Weights of a small transformer language model: a variant of Adam for these matrices.
MLP neurons of a small language model. Each row is named by its layer, matrix (gate and up: input weights) and neuron, and shows model dimensions 0-255. Each number is 500 + 50 x the weight over its row's rms, rounded and kept within 0 to 999. Numbers have three digits each. A neuron's up and down rows have the sign that makes its largest values positive.
After each neuron's rows, "fires on" lists the tokens most often at its 100 highest values on Wikipedia text that the model never trained on.

L9.gate71:486395508493482554598497581535397409512535461478529462559541512475532502459425550428477464442453481443449607487440513483553456507545446483527511486558596438444425488441514538505503546430481557518521495470465415472521475532607549475567468464452567488499501442470507500511534513541523455513450546516509509453434486567459534479509442470495413600453454407568405492518506452538500507453468517533592517424474407584611550537509411528512521491493655454526542458492525565517512493475475551454525519600536379490533444472442463447540492413580412501537429544517489456465425473355441494585535484552451455435501544467512483592476508538523479579376517547446547568520581584504532482520533432528554476468557589480481506432435489532562443491443494492508537482431468532563431542510493509
L9.up71:537544527580477499470531523584449518447460531459504572467564539392496445482445506434504381387554486452473487469574517553517557406515480530517520512483468435523468471547520574503503468543458564588483483501551524527575452490535553483519509468544498541437559609512415405586388525537486525446480466511488588509451492560548487504469417433474523472528467507464425577515507492525644535441456607522532545504511586523601480509416512580472468498398532437458503500568440487549506560428517495376511454506531593449470524503495535456483454534421396490583516500572484464467500581429449445458482506451488491492580530506499502525434469586510509501575488508534503532506382453513560493368497417478535487446426539494516474485540449519541488489469548497511481500602540495378535512627551437
fires on: "–", "{", "f", " -", "/", "\\"

L8.gate652:489506430451460467411527548520551502443515552548600571379505541516542500499447540404474463497458456451525556531477578582502510449552492540444527556542547539441547532645552562424426489479515558549416571452525448560510513530502487413449547488521401464467544617470435490547519477433463501464468455508500491559495476577454524553471512521486516581494474569511553517400504462497479606547532473457448520507565494539553497443563511563435542521518501512448493544504546471599408487513533420473509465548472509510553456401476498540485443422503530544395447562528543442525508527439422507481457482442580534498545494468507481404468461541537425530515448564484577446553519430593455593605475467549484643510531480494559482399505450482515546401472509451491396511478509457509538514366474526
L8.up652:599514561522468515615447504556603483507505455400480479382575553593489582454461527462444494516504541440490481537425526523485518443552491445497512523455453520507496422399490500447521567557553507492513580475424463514525533507522470439510524495542468521414515527521565422531509470482502540547494582510562490539495538482483454416606511483488547486504475552476529443622433454511425346535531523559498511473415502573507523473447549464557526521536563488527546549428448486444422509538506527410500405597463449426553525419484517563551461516452468514490435462465441497605559374435597492504509505592487497511449503498553533502532535490528507489574523429541449410383482503498527506411518465486515518486602506456511447586455531398490572530568485522489569489425464612561416515527474532
fires on: "'s", " H"

L2.gate141:496507526507551501548495554441513552485456430506585447556514528506365567596447468499431534526446496491550617501502527516406525575485469503486499529508594530495432484535500549451525441528476489452479554486549511440510513513503487515456542526475499556519570505519481541491568542487485550473486582542413479567517547485547473457527473461473508592498534532545473465528612461445539555631549586490538507503480457500493468523433508437400537516522560481477482550603595568463560493595549502428549568564546470543480452519523475468616496506576456520441556557532392538416493430498437494503553394525440527587565509413414424565506523425448392388491609514542480556494496477452499566439573468504535487478427523556439414585572459532409451517454505452516484465474529451490424483533591446
L2.up141:460441528487517522496521542580535478388419495486476516461504567491443496479500454604385400447555576508493515462545546471393453525522512496477447550589490430450499517447518475463423458570472549490523470592541454527516542474471462576498562600432465513507494492557452445490524404563482510519543494509500461516489483524518464488502479471542499490437573472460444529568450432423536386494411546593492352457537491439594463551505533595433427489549453601510486424506492528408516514416455470512497439433535514494486473441530524425514458470491490335472547520558477439496466470509455525478534503425471512458477489479555445590519450562568557506498531459548478608403523460508578523479431490553423410610364530509474456527511459539574509469541516479494542527578422486503459497553458525
fires on: "–", " –"

L9.gate301:507586448613480516435457573434409545520474485533468481449586492575557533477418576551441539478446430474441533524519566461455441468453456502417519569536552477531584565545447607553453497530479457473510535488522513503564516543452533529548498561443447439475473449605554525512506433464447466529507446558350455534577533569518455519487603450482473523469393482576524429568504522463544520474512415592457461496566455458479556546499552467594470532484388581526572543525535462544386496555474525501538508478549462474472441457519543513525435528507420461513474508430513541477451531515541524445546436491473502560551557514493479459445467381540489505512507529554527500475443469599469510495531410442488494474514459509475435625518454509445542539510450500413391505447581560607503472531499612
L9.up301:359502494484551552456605474394527534478612485528462515404465492550510474479473592422485504521408427415486470552422529539580559575452483520559569513501429469445546532530539510574447485456532460442557545479477427515509469519435489503470467545483504509451458429465415488545432497465458538540479480532505521554499495560553439499466552508362450497540494557541571467552567554532461574489512551550450486494523422665524484389474452479578481495557486482561498562471502573542495507572469534415494468512472540489533556497462450469526471485544540568521492510511514530453467522462498515371559555545603411431487521499515518444509523483489513436440525541484615518541474429437503513436436408566567572482505604512485574607539483384452560583450495470455503503450549541519499567497495563
fires on: "'s", " his"

L8.gate366:511459436594508518477513487579496525561547547550461553471469482508521522529514563523516451623440533425480447608575498499465446473519483480588539512516612514493446445487507505527442598452397489428518505475441489488470524573431511456457497537541473528520472465503610534496510509405485488632397562512635456505448501500528472480558567536409432432562470527524466470467459546616515541467503543503404503517488538558499453530374520475513396499548495483479511633543507468515612570588490488481485535424530420460422392419512474476484547497494438509539460480543492621500494466472553455457561568560521492455465493475477458412530468502487490460464469491486581515540529461487437484433496518553455517515457573431413510563624462434438459552486530437438472563551530574476496465553460541
L8.up366:485582489561432458492443538435411473501476520487501430499426529570530487472469638469520602519442604490497520521482503533509461552486394423397596561525601512539549521516444600494489485441473534541473497538517430455476495408509450536549411508560457539459500469519502502473529526392530499505486553608476542500454460480461516487492510527541560473477511474448445463512488491542490413602458481516450504537631444509386554527476455538514426447407414524495462501566545505487521392458482434430605425486434438516504494509493426565590530496478479540552432463457482578471555463501500506585412489563471493541487516415536545542537415583468472540495476536391469435554505509538593564542489522581471541511424457413532415502614543451491510444511506482585529464516428508551469522531477476
fires on: "'s", " f", " his", " A", "A"

L8.gate632:438484379470521548395459486501488523499480478490524526437521491520528532497440486500539527439466419423452527535541523445514430491539481429426548489544524544498518565491562566453624516544524546528471544544543510442456492517573554475559468511574504510446471420563498505543527465555508497499322532479465474526487463581523468531555496489417458472465447516457528461379529465462559570519592472535477397529556457435518465484398476519455477487627504497584510586506510493566447443478466556483520454495489431464465489429587508463440594474470420494581528548526556440537504537481447607552456517486527502388482593520536405518508419538551520497620471665509401444469402541533482459483488490504531514523527427567510532467542448486461568554494469515421532540500510499594518531496387473
L8.up632:547574582526533509540425621469427589556546546518512457456541556564487484513486525499549522570492572506468518449473608548556533472554476469492613512506508373553553398414517617468446433415518503510460569472532487504504447490546466524518446580500476453550431551533473476485434551482497462502480514518495519526518490501471421451554558531507427460539461581491507553451578519446516433522444529660453607564525444556454558505525407558509508521507512511489475530389503430519399499569376520460468522435530508502471504564504442578433511512516482452578527609469500422516504437444506498422495529582496412502551525502444512542547447413557457454554486527479467501561607494512537558514501448444545530588487461455428481591548412435496586449534437512455510505478462502480517586472503499
fires on: "'s", "ian", "arian"

L2.gate294:519493480453520507501368464527493470500452459406544521423417459406505525516568565508513466513476513417618431491568539466502485471476529478504507607370535483485480461568574474495585461484518499566532534528538504472446540526557436541451537470483481543403565484547434562491493562607466408460448557455536518531445518457608427518463483494453473491486474532544551489434575540494532520521481463503428498466449523463459544459459469467436491399531515507446407514483483552484509494490622512495467484468449455486393473552493533465547461421485618524453393612467496541416543462471489475545538535471548513370424504572572484482533560460551405483484526511557492584548491524411501494541586537553513477572497583580455435416533497520419467495442499428606461492557451477486552544444432451
L2.up294:443502519500474437526428460539564474526576450459485413426492548450618506523414542458596509498470456578463443507489567510464442539539538462549500531506488488414397594560565475542505459395524522475559406463609447460531436408377581509415430516510494454561556522536524511469524410500415494426422448466557520474549431450590403483474465564598509565468518429596456497540453513585502510506544478482516520505513466436537516564515473557500464421579505448518505454570532447457388522603550521464575572518430536421489485493527496565472394525524443535469446532469463549475471516460555480438491440524512493485471456525441490485510541484496527432473464490453440491539414468478508541485554459577582507470454514456477517518415419497495442574539563525497516525450572473464450508534443375
fires on: "ame", "ote", "ne", "ove", ":", "de"

L9.gate544:564549572540436486535555487528495548568552505470476522504534525428521474481450463508510460531607458489569518538539521306562509570428499579551387535542532495420410550444536543448587538462571463495544452544499484616542483480556538442527480521404508426468500471515445450503440458552447603535412444595536471492532527562459551519569503412441533592395447498459524590435466490554516450483463496491462473546448514455475491467521484546569492478461493481443544497573547554559510475541490492488467480486424483428425372425522450451515479521410488558479411461460504556459461487509525455494469498480568533440400480589548507480515592527501450440531505524391543546510481447531464456454462457683481497499503494485499439547494526532515546489502445463497549486512464410599441505484465460
L9.up544:477509578476464524508467431537563568544535400546496537514529479484532449543473503553493402518535534540506514426473568544560498465440586523478478497483428559468471493442497528472474529438504524541432504627400416525440432548459525381487436505449587504613538556545502493461422583569457540458572515454482526467483502439473550432508596479570605492493557592439408504560556470501469474550489495429474459504499513561463555461594424534450460462524497471551499476440463533496420515471447495497544556492523578484484492575527521541489510592513465587568494529568533463502465438461515502502585440495585495438563407488494489405507500574484409518441529517383543450486545579454519565582564544500445403519481640477477459508532445467530509521541476391475536552487483399450438508552491421
fires on: ";", " and", "ah", ".;", "ia"

L8.gate482:526422582629527484586527505503479591445461519423463542524469588496490395426509527495478423516445390483477551618506450488603488493455608533488490500444450495500513526517524534483531497458528470464476524555419476537480497575506498477460490540434408531477469535501486465558421523493540620442497431529518489427521448497473575452484426491507517577435427462550563458499560486491453541435507494501435442542523503553511545630473373489500445434430459433410522509432544537614554455535536542529478611462424548497377527396498470449485516473557475499547466444495484494465468458522493641544463504394548463486468537441579428528435492531472528536575449622562505482488506490581509523510542526529512499497453505452478487587557446472491476483472456451489578503508472480520576610505539464
L8.up482:499372508513564495566567504519535590499483492477521456447533467474572480481482499554412525533488406503496492520484493538548475439475515419483553495454524468527480476486435441552478527464421519460530510437478458517500486543467498533512549414519484503436516518604582490463502396483500605632511611473409510544491556497525536444428558557496523521518483515597454415484524536586494469468567459526531383509534435503431508538427408468526505521462363475491532543460524644437496493432502487489513434493567505539532530459468473513516576514568446556542478531498506570491459517471479469456548514443585553453491508513477566433468362559459385522595510531511576649483520507594508393464434553546516505395471496577499497499462546475473466503546438434444625499536516516544448466451570504
fires on: "-", " |", ";", ","

L10.gate413:530381553536477571532560476564448583540431435562429415510446506427492555458485539599475383502508509485472586581557550612583552521399592517516406574452543489458595518509435594468479502488462505492473542526534447557481494487419542439482469536526518367499408494438543434530510556568429528556453491451417506442479502459541455484480546477384532522423524464517527607521456499460390449449496518461472508491480543456464469557503468538508499444520518473447498527601469514476591408498483387545426542478484544471381489448456515497526562500540505450529453491469510491445447482562444491448430460546510485518489421456441492440520576542485459504552616548507470513520547421545561474480560471501476422571421536470480571492568460548529506471475418515521466558512502516577445466498516462
L10.up413:422422458498545498555587514496552506482535418506504474519486543411552424468537554574528489518662495519480486554480486424514513519420466508534575613510505519557484473553502424454509503562532530407530546526454499639515459574491587414403511555464549510534472545493588529509424455489538522590440528441506554441408478472476505453417448465543523489451552428494356530441512547488493379443466461503505500493532457513471551502496496541497466499486470540568427526532500525479488565496454510481535603500457544494575533502444504521527561583457521432495473511442396482514549620558360521470452533514567508466532512460553462527404474562491463459523527611580547536497489497542481565374465488502512387501507526465521607536517453501479528444546451510512558489583536489556551505609504484
fires on: ",", " |", " and", ";", " GBR", "with"

L9.gate90:574585532411549571577570479518511483499489446554450463463450477553409482590537524493438471505533539496449487457505585474471474522492559472492440540449503487426439534558390505473493503521497624576511463525551474537455464622496512577448524523579492430417475471530515503464449557482548479550488544436561478413545571505580446577571481461493480478484436618566418512491418437484450558479510563464615448519469586543578479500479481518485519426389526386577526478492486553515528591484478481495575529508541499439575463555587508491406452526454577541472492560447514503522500461468438425493449540465521486573498550552512446571487544490555470518431468453527588497483438523448513496522507468521554517533494466355406493463495466464574535463427420512525478534460494595586427430536578518
L9.up90:580534448536565501489528524513506506382447518533572554464556447533554527496455494431451535480487580476443439465515590472514523566424532497396445492554519531424421461534542477548306531411592575495540515556494463465412584488386477404560539454514534481500474437517572532601519519445437512586492541557499549490437597535472535508485489534537520583456613484481521409528554454480440507552583509472430561487537544559490480585485489467527443572441487486456503540521477544525470499533448485413530462517536481487560516597465485531522458487464531428458516475505547375572519471441522450544460447554545468567553532534453505543533584449532495603453447521540525484558434569520565518491425445495494500472546622454547524509524522433511417518597513508461504488506458485552426514522409512
fires on: " ", "-", "20", "_{"

L2.gate380:620397464565523429558484471491471541494442552423541524549501452475493530557564545528456446443547481445539551494494564594489455487549459505513476602423518477573503474492442458457553457494499545428507461565446430596473531419441460398497442434514623497464503471507521617483549514546465613527507507480493514483487526427555503506462414555499549553519458532471485400492527507426526532488478468511405491518467545384491494538507538554488568416459450487550463557504502522555527450513602503440525538470469511475530490502532534425479400530574528574593534589450450544490597479465514458473386484526516427503503539365560568557523479508440460589530494517513456577514517428532582486479469494576465495535520461443485575519471524513432474525385501470470439647551475452472453548574438490
L2.up380:459481406535421477505387575394543447515507498508525499570532456467520567462487524435577525552472501442516452544560599642543546463544508530462511587477495563425462462501596487533402504416551467450529486606499420527563485480472540524493425506401447481504573548460550506452490558538453555496555457495469479423583601452539636540544402526502513512559525505420453567547511516455499462482501503418478410608451443558569503527505455423492430511472422453541532587438439429540487483426498513519434487534547586422506462418538501501531400489551460460437531514458469477463468526536494490521552561453611432495539434394550512541432495532494496504455433468524527512509454399537452609473501512577487523553473496488544536507490516493487439487468559460476433470522473531508509499524395519
fires on: "ad", "ece", "anna", "ady", "ita", "ula"